From a checkpoint of a small transformer trained on Wikipedia.
Training: a variant of Adam for these matrices, 5049 steps.
MLP neurons of a small language model. Each row is named by its layer, matrix (down: output weights) and neuron, and shows model dimensions 256-383. Each number is 500 + 25 x the weight over its row's rms, rounded and kept within 0 to 999. Numbers have three digits each. A neuron's up and down rows have the sign that makes its largest values positive.
After each neuron's rows, "fires before" lists the tokens most often just after its 100 highest values on Wikipedia text that the model never trained on. A number after a token or word is its count.

L6.down80:507499507514452554516519527503503538525514519457507504467494504520458502529501493491518459502500496472517516511488497507484533555497471492464468534515515516495500497557538482488524487503523471512480481523496564510537468466437494512484508510513454499436504486537494492524445512486510474500485520489514481475513492544527514497495506516494478531515465486520529512472513516510487475478495
fires before: "of " 64, "in " 8

L4.down433:517462511448483507522503490525512509511517486498491558446477483508490497520478471499493483522511548444489489505491495495556531516501493495569518496537521506437539508416489493500523531512532512505502529505514510490527537509526474445433517463483517525505499532505539501529489510484494499508514454483529506487488498475534514488505548478500539458483486498491494532465512544530491493507518
fires before: ", " 45, ". " 14, "'" 6, "." 5, ": " 4, "\n" 4

L4.down38:479516489509507496517522520503456474450505525500475447493500501489467489513495485500506528481489480496459527535451500483539488454518526478488531516480462468532478504511481550482468483496510463510479470506448494488475488511514513491511489485539496484483485529540543531523534500491495544464463489469468526534469516497431505478539544491472573496514522461488458480512503480514535527504483
fires before: "| " 92

L2.down96:497477500503498512492506482545476489520487519475500507508467542513518446492536488516495507481494492509514541484476514499490482511500536485495494470515504530499501488451530550464537465450566510527503465562515508522535509495498526525517522515456535491492567491509526481479477517494539485520524481528531521497481489463428498493480483471479488502469459513494530488504490495525505475509459
fires before: "===" 19, "==" 14, "= " 11, "== " 8, "| " 7, "=== " 7

L2.down246:493519484472505465481482492448506519487488527478472501506516472507490522513449515533525509504488464480473542518505526500488515494511491453439459500469518453497496492541497475436493513461494478506470525481527485518467557509550510453486528503504533475456537495534516497488512461488453526513516493471520511507462502486460466567499538506476535517502463516462529560500567521526503490505547
fires before: "\n\n" 63, "\n" 10

L4.down155:500489527506475503493450520503481547546518503499490487472485488516450516510533468508469493502528543534503521551533544505498549484508520502528475458504487501519571481496479506530506519484537497529497533497541492476509470472513457516531529478497567478503515483522463531503478510489503465500531468539483535516501474562462516535489497519523506481538480521493491540477549527494465480474544
fires before: ", " 28, ". " 18, "\n" 12, ")" 10, "." 7, "'" 4

L4.down583:480479446501511516488461495535487519464489505522487496546521560539478540478471550536501464448506503496507531481471527472508492506516504507522488503499523494497526520478509500510524423449527490510515445476478477464522536524507494468507469472487499477523495548501498464495468493527520484494537485458516460501564510506521524475498548459517461509488517531530512498539526472519519507497541
fires before: "% " 37, "|" 20, "| " 17

L6.down326:506501474504513493460537480493530531524490488491475488463536475494508539484497458515505492480483514547459511507478544480487496522534499481448467477550496478532497474482448472522489514538514498530516495527526493480492514484526521460493476515486491517523495457542513459515531510520550533559484446493481555475507501481520487490475535484484520511530476506480478491512475542471474494543439
fires before: "| " 58, "|" 10, "a " 4

L2.down757:480475542508498519486531509497505496531551485512520497487498487513506491541451454480483495546467517481498491470489471532536509504521496469495515491512479519538455494513510510507482511527509410516499497513523469495478497477517514513497560506540509481496465491466485498549456521506490501496457497522503480511487525471473543547459502512500475475517494503457491493491536496485489476492493
fires before: ", " 25, ": " 13, ". " 11, "." 7, "\n" 6, "\n\n" 4

L2.down1:485480480493535512515508544475498525502486521466503495475532522500466530505514505435517538482481466470463526511537506486491478496508533502478480502454452518488471548519501486477530476487489476457499506468515493545469500500494451513534570511480490532488549470494481509510512470504463490545517489479471482490484514536484554488506499498486530449513516520483532517515509518508477470450511
fires before: "\n" 68, "\n\n" 11, "\n    " 6

L4.down529:449487482500505481519486513501507487503524511497470490527483463515488531475503498456512518498502482502474531477490505455558472493492555478459503490504470508542512500502465495489486526536503448531513467507539508471494508493510502527504500462544526493512538490494513533527539463508462532515531519472522478534519552461484506501496542486506530501512479520502488423480461515503507503476498
fires before: "\n" 70, "\n\n" 15, "\n    " 7

L2.down402:481492466495515516478520482485446474541512522526455470488522505511511481489544481548523475491491516495507490505509510480511491512479534456572531495550506497494544467449508526546533488470536507501480486453501502491471511494509514494493523525440470494540523469486462490513503478471499549522509466478529484481507529551474562529518512534473509495517491510489500469454518513543495500476535
fires before: "| " 35, "(" 11, "ina" 7, "was " 5, "is " 4

L4.down753:492476502482535532501475518515489511526504511534493499516544455505525491540472518524513528489539487488484529500513487485481528503553539510530546466507487502468462511507502480464534448497515537499548505504482535519485511519494502518514514519444480513534488503492504513498497488540490511509514483480505532508520483508493507552513507496492475479514533513491503517491526492506532479492481
fires before: ", " 31, ". " 18, "\n" 8, "." 7

L4.down706:484491531513519502509500481508507525492512501494489549530505500442477486507500553478495524504533507518492465526487473492491478497496476466510485491510516504482451517473479493506493491492529507522508491505445487501523466507482529493505472497488485498464481503536509548499557530477498493541520490507522465532480518478549473506505521479473514508500522464484507510445457479504512522485509
fires before: ", " 17, "\n" 11, ". " 8, "on " 7, ": " 4, "er" 4

L2.down699:460477494498485489528445476522504497483553462484507529481533506490484488506505507504489498504505486505519501489458491502537494473528519512478504479518505484538534481486475494500511517529551496548531518541511505485490486450490470518454454500513507495480459492521468496475532512495498538507536479512521464477497516465445477486466510488455505478488478513509504530521455557516466489504519
fires before: "| " 50, "|" 20, "S" 5

L4.down277:522513509448488449546518481476500531483510510498556503488488478505484485505555522502529511514516443495551518447514502508595535495512494470548534490483457522481482504474455528520431494468525467506523496519524505484496518488502495545483492497484474480476496517493534484509486522488500541474517532484483496446465519469507515484498551492494502544499488452492513496501512502489506474509483
fires before: "–" 32, ", " 18, ": " 9, ". " 4

L4.down618:488495545486492517517462511477492516491486546532511498519493491497468549469521536434520549449502509501463474510508489546468464465484526477539490544514507513458499473481499456498473524513523484495532476521483506514493506460540505515516510449465469517480479545535482469559542473519548480544518483463500511481509510524449483494510469500513509492544527538490488502491488527521505488478540
fires before: "| " 44, "|" 8

L2.down206:487472466490533504454511509519494554522542477466500506489511525500479524517492531514471497515478464497510514502504510543468513476472473556484490521496488505498474478499507520479457548517505463472452511526531511505486525512502480524509542494480543504565541473521513497478480496471494501537608549452504466502481458483545493476491501546492511469523558504504526478501490485532496502524482
fires before: "| " 40, "to " 6, ", " 4, "|" 4

L2.down679:505482521532504525504478521494481486491494508501420529547523522469534519470530499498517471519493499515524491525510548515555558488496474510485461494516504518473542489516498467472481482435502487492485499529488498496504513474536493506532471514507520522483525496492479493496524521532504507527476464525501466509518507474467456520497486485488471531481486487520511489533486529517552499519469
fires before: "\n\n" 24, "\n" 22, "s " 14, "s" 5

L2.down602:520521473487466523509578529489471522516521548484487460522465502486521516504520530538481500515476471504457524545501509548465480461502476500466504498491499514470476524495520483496474485470490481511472508496532467496515489551511545475512521487462495466505472464522467471522509463478519506528601481456474503509444506506493474496537508488452512509476453481491518485511460508453482532460494
fires before: "s " 87, "t " 5

L6.down226:516482477526523520496468493539431499501470470543483437508524499508476499474518480502477501517484458535504508478485423490515486540494507499493500472491533513539502501463505532525519485509505510501454525555496510512492509512500497513497503463529509468522485494505497499506505470466478490462519485484526497486536486481504508540433496532494502517481499502505492443535515500472508500475540
fires before: "| " 34, "\n" 17, "|" 5, "season " 5, "to " 4

L4.down144:498478512528468533464548543525487480516529545458495505518512498527518511518501482519469516476494499493509526497558472512491504524486519487464493508504519476491496547486503462481474525472508509468502473496520493457539504508471504512495502473528516461525557498518490527486526524506557489477517511519504498533513541501514507553549552482498516523437481506498540478516480500508473533516479
fires before: "of " 27, "978" 9, "-" 9, "0" 7, "1" 4

L4.down477:505492499484519480493537487549502498519520483513510500489490532479484518447489540490533525475497492461520496516496468455471507499528534471484512524501494472486512492499486513526553482486487551533468476457515467521544489513517494506436523542488524498503496468459492477469531470474496542545533497480488443507471483545602565472476529479517513505488479463509506522503503517503503505550462
fires before: "s " 32, ", " 17, ". " 9, "ed " 6, "." 5

L6.down69:492515475509487503472499455504481489515483535492517495548481480518470464498477536499505495506528491523475523474481511509504440466509512508478492518504487525483500460493492482507502524468519486505525468543497503450491509513459501472487486486536500485512509475543436454522505502475494515487502489513517491515480494483488492487520487548540533449534499487507535543483453454474482482514524
fires before: "s " 55, "than " 5

L2.down394:532495453490491533471499518493517474469533519492497515495522497510481477503508503511481519527496491520482502496517484534504488471517497472501502485490491453514504499490417456447518481461523531462492511539499469503505479472513481514521509497474505480475490467500531456456497486490493496503474526471488492515455451524498519495546470500513547485479488501465524555521505508527503524509539
fires before: "s " 63, "d" 4

L6.down671:474466499488595482518526479524476494534510500488516501499527500478518491526546526503515529491483472492489502526497542473473484487504509537530495421480499540509476491449503506525511495506495505472503452537484534509481526490536527503501498527509517539516537465485504505514509488503496474520540521503496531509485519501504428498509491514516514543528488502531466511476505480532530513522527
fires before: "==" 38, "and " 11, "Wal" 6, "| " 5, "|" 4

L4.down143:471479523533489521462499526494567534529499484482544507509457500503490477543477508496469496502477482440511525506483502489493502510500534500503490495489486538489480497506496486543510478507499474488527522483504500490450513474560522502471528523507523508453511522515513484470511534498586476504512515512499485525555495495502517476471537455542419477542533472508502513475548517478486491504525
fires before: "\n\n" 51, "\n" 19

L2.down358:520468497490458533533503522524503530498532492533463510496516485467523503481499473540425468515490513451525487534512475483463508493503542544485496491504472514463514519508528467495484457469446429506555480485533527488523525494546495516553519528470528481480566525490512519481467522516545498522566499552511520540475522514518532487496502504553526492494509482532538468472513460526536519499472
fires before: "\n\n" 52

L6.down729:533527522483512503490514530490490488537514468494491548495546472510471503546501495537489502510540462508480546483539489417524524458472531535497507475532530499464473506510512474475499488480484481478496527497493532517492512481487467525460504457478491528483452489503470490523497463530512483504494546500487500505464517509478498515535509499487427476531549508529466514493492469518502493523471
fires before: ", " 36, ". " 19, "\n" 19, "." 11, "the " 4

L4.down652:508528483494520513501473482532511517532494520527514500482468496472510484534509529497519414524479461503456461513508492534520509471465496491492503482522458516515502509526507494507503530513528472527563527474520507532492488496497490481514511540501502483499457479440513507498499479528528551484512469502504453503530541499497453526497503482497495494492483488506492490456496512499519488497523
fires before: "of " 41, "was " 7, "with " 4

L6.down620:476563522437516511522499510507508520481500507487485494497498526528530497529531524486502497517488507469496516523526489470511469440498505541534548487531480522508491521475491499471465495487534499528511502443538511529495512458513458493520513519478513446477518476454482517475490480473471531574475512537519497499529521495464492489505486513487482466499546489527497568491514518523507509492502
fires before: "of " 17, "was " 13, "and " 7, "to " 5, "has " 4, "is " 4

L6.down429:489491478541504478488505499514538493500525492500526490484528473525516494456484511509519486459482489497520453513473484496478484499524459522472532484508511486477469478505474490503484515527538477571464522510496496494524493474514491490520545492501497512479469503506509464516521509462516521514490489557493453497546522507464528517534500513476492497501501493521481507521462509519448500481505
fires before: "| " 91, "|" 9

L6.down49:512485463474477453493496530485537551529497490465505512548492484497467538521472512504494501538464501492481501477492476505479500497520504535517508487497480454519507518495528530473505468532522499485516499488504538519493476524419493482514485539517471519481497541535504506477460502509499457488528492529429525514488525529496506524482562545513492525503537497520516504516470473535489494489515
fires before: "of " 35, "| " 25, "is " 5

L2.down641:507502487519511461484501513475517520509480500506458533532493506499449514509490500475450454511542526483506551482522522486463507548524533503493505480515497497489507498548501448500498506535483523517516441534508529507508526498492469457509510486506491522458502502463522478499514522527510529509435506449497459529510528509490511539512479465475474478505506508502486531506492496474491481472459
fires before: "\n" 49, "\n\n" 11

L4.down760:486524463491492455487504502508495523492562525516473487530498513442496509507505471492477459422510474493530516506498476429523490471470471509555537438502482506525529526495536519540520527494524475480512524450500517458560504489485478498453509514491514506516513538480522456522524519495475511504515515482524487505505515470520499487512526457512467539497484506525541500529494484474489449540524
fires before: ", " 25, ". " 16, "of " 11, "was " 4, "." 4

L2.down239:501517537536518457506521493487488494505508513488511481494510526483538516510508466555483461476503543502531520518494516550498492445492479470536492530522490508503532447471495504485545519496505496514492499492539483499527497495538498470564498541498512521491503506494499512512481480474466441496534542519540474535464497519444495478481538513531496514473525476482480485475524464532505507517505
fires before: "\n" 33, "\n\n" 12, ")" 9, ") " 7, "C " 4

L6.down355:478477499481533489502461447513494487496503476449540524490499510501473534523570510485466505492459513497504461484461555535518483470496477500517510531469476505456470528474509484540524537462510485515509516512497516494486471491517506521491524497490512496448516527500500465482487482519504488500470524487491525502512504514558497490510495533491541486498512508525493484512500502535489537516485
fires before: "| " 31, "|" 18, "for " 5, "in " 4, "to " 4, "on " 4

L4.down540:482458492503464504513480536499541499520485500534504483479503488499452540507489509496476533542520489535504483490503514484481501516461508475460453532522533531521512537481504541484532469469514509525517526483495502512474455496482552551505505520509508508501510493525528541541505498527478477523476473526470502514484532511415532503531509437490466512464518512530495511500527547505532503452503
fires before: "s " 47, "\n" 16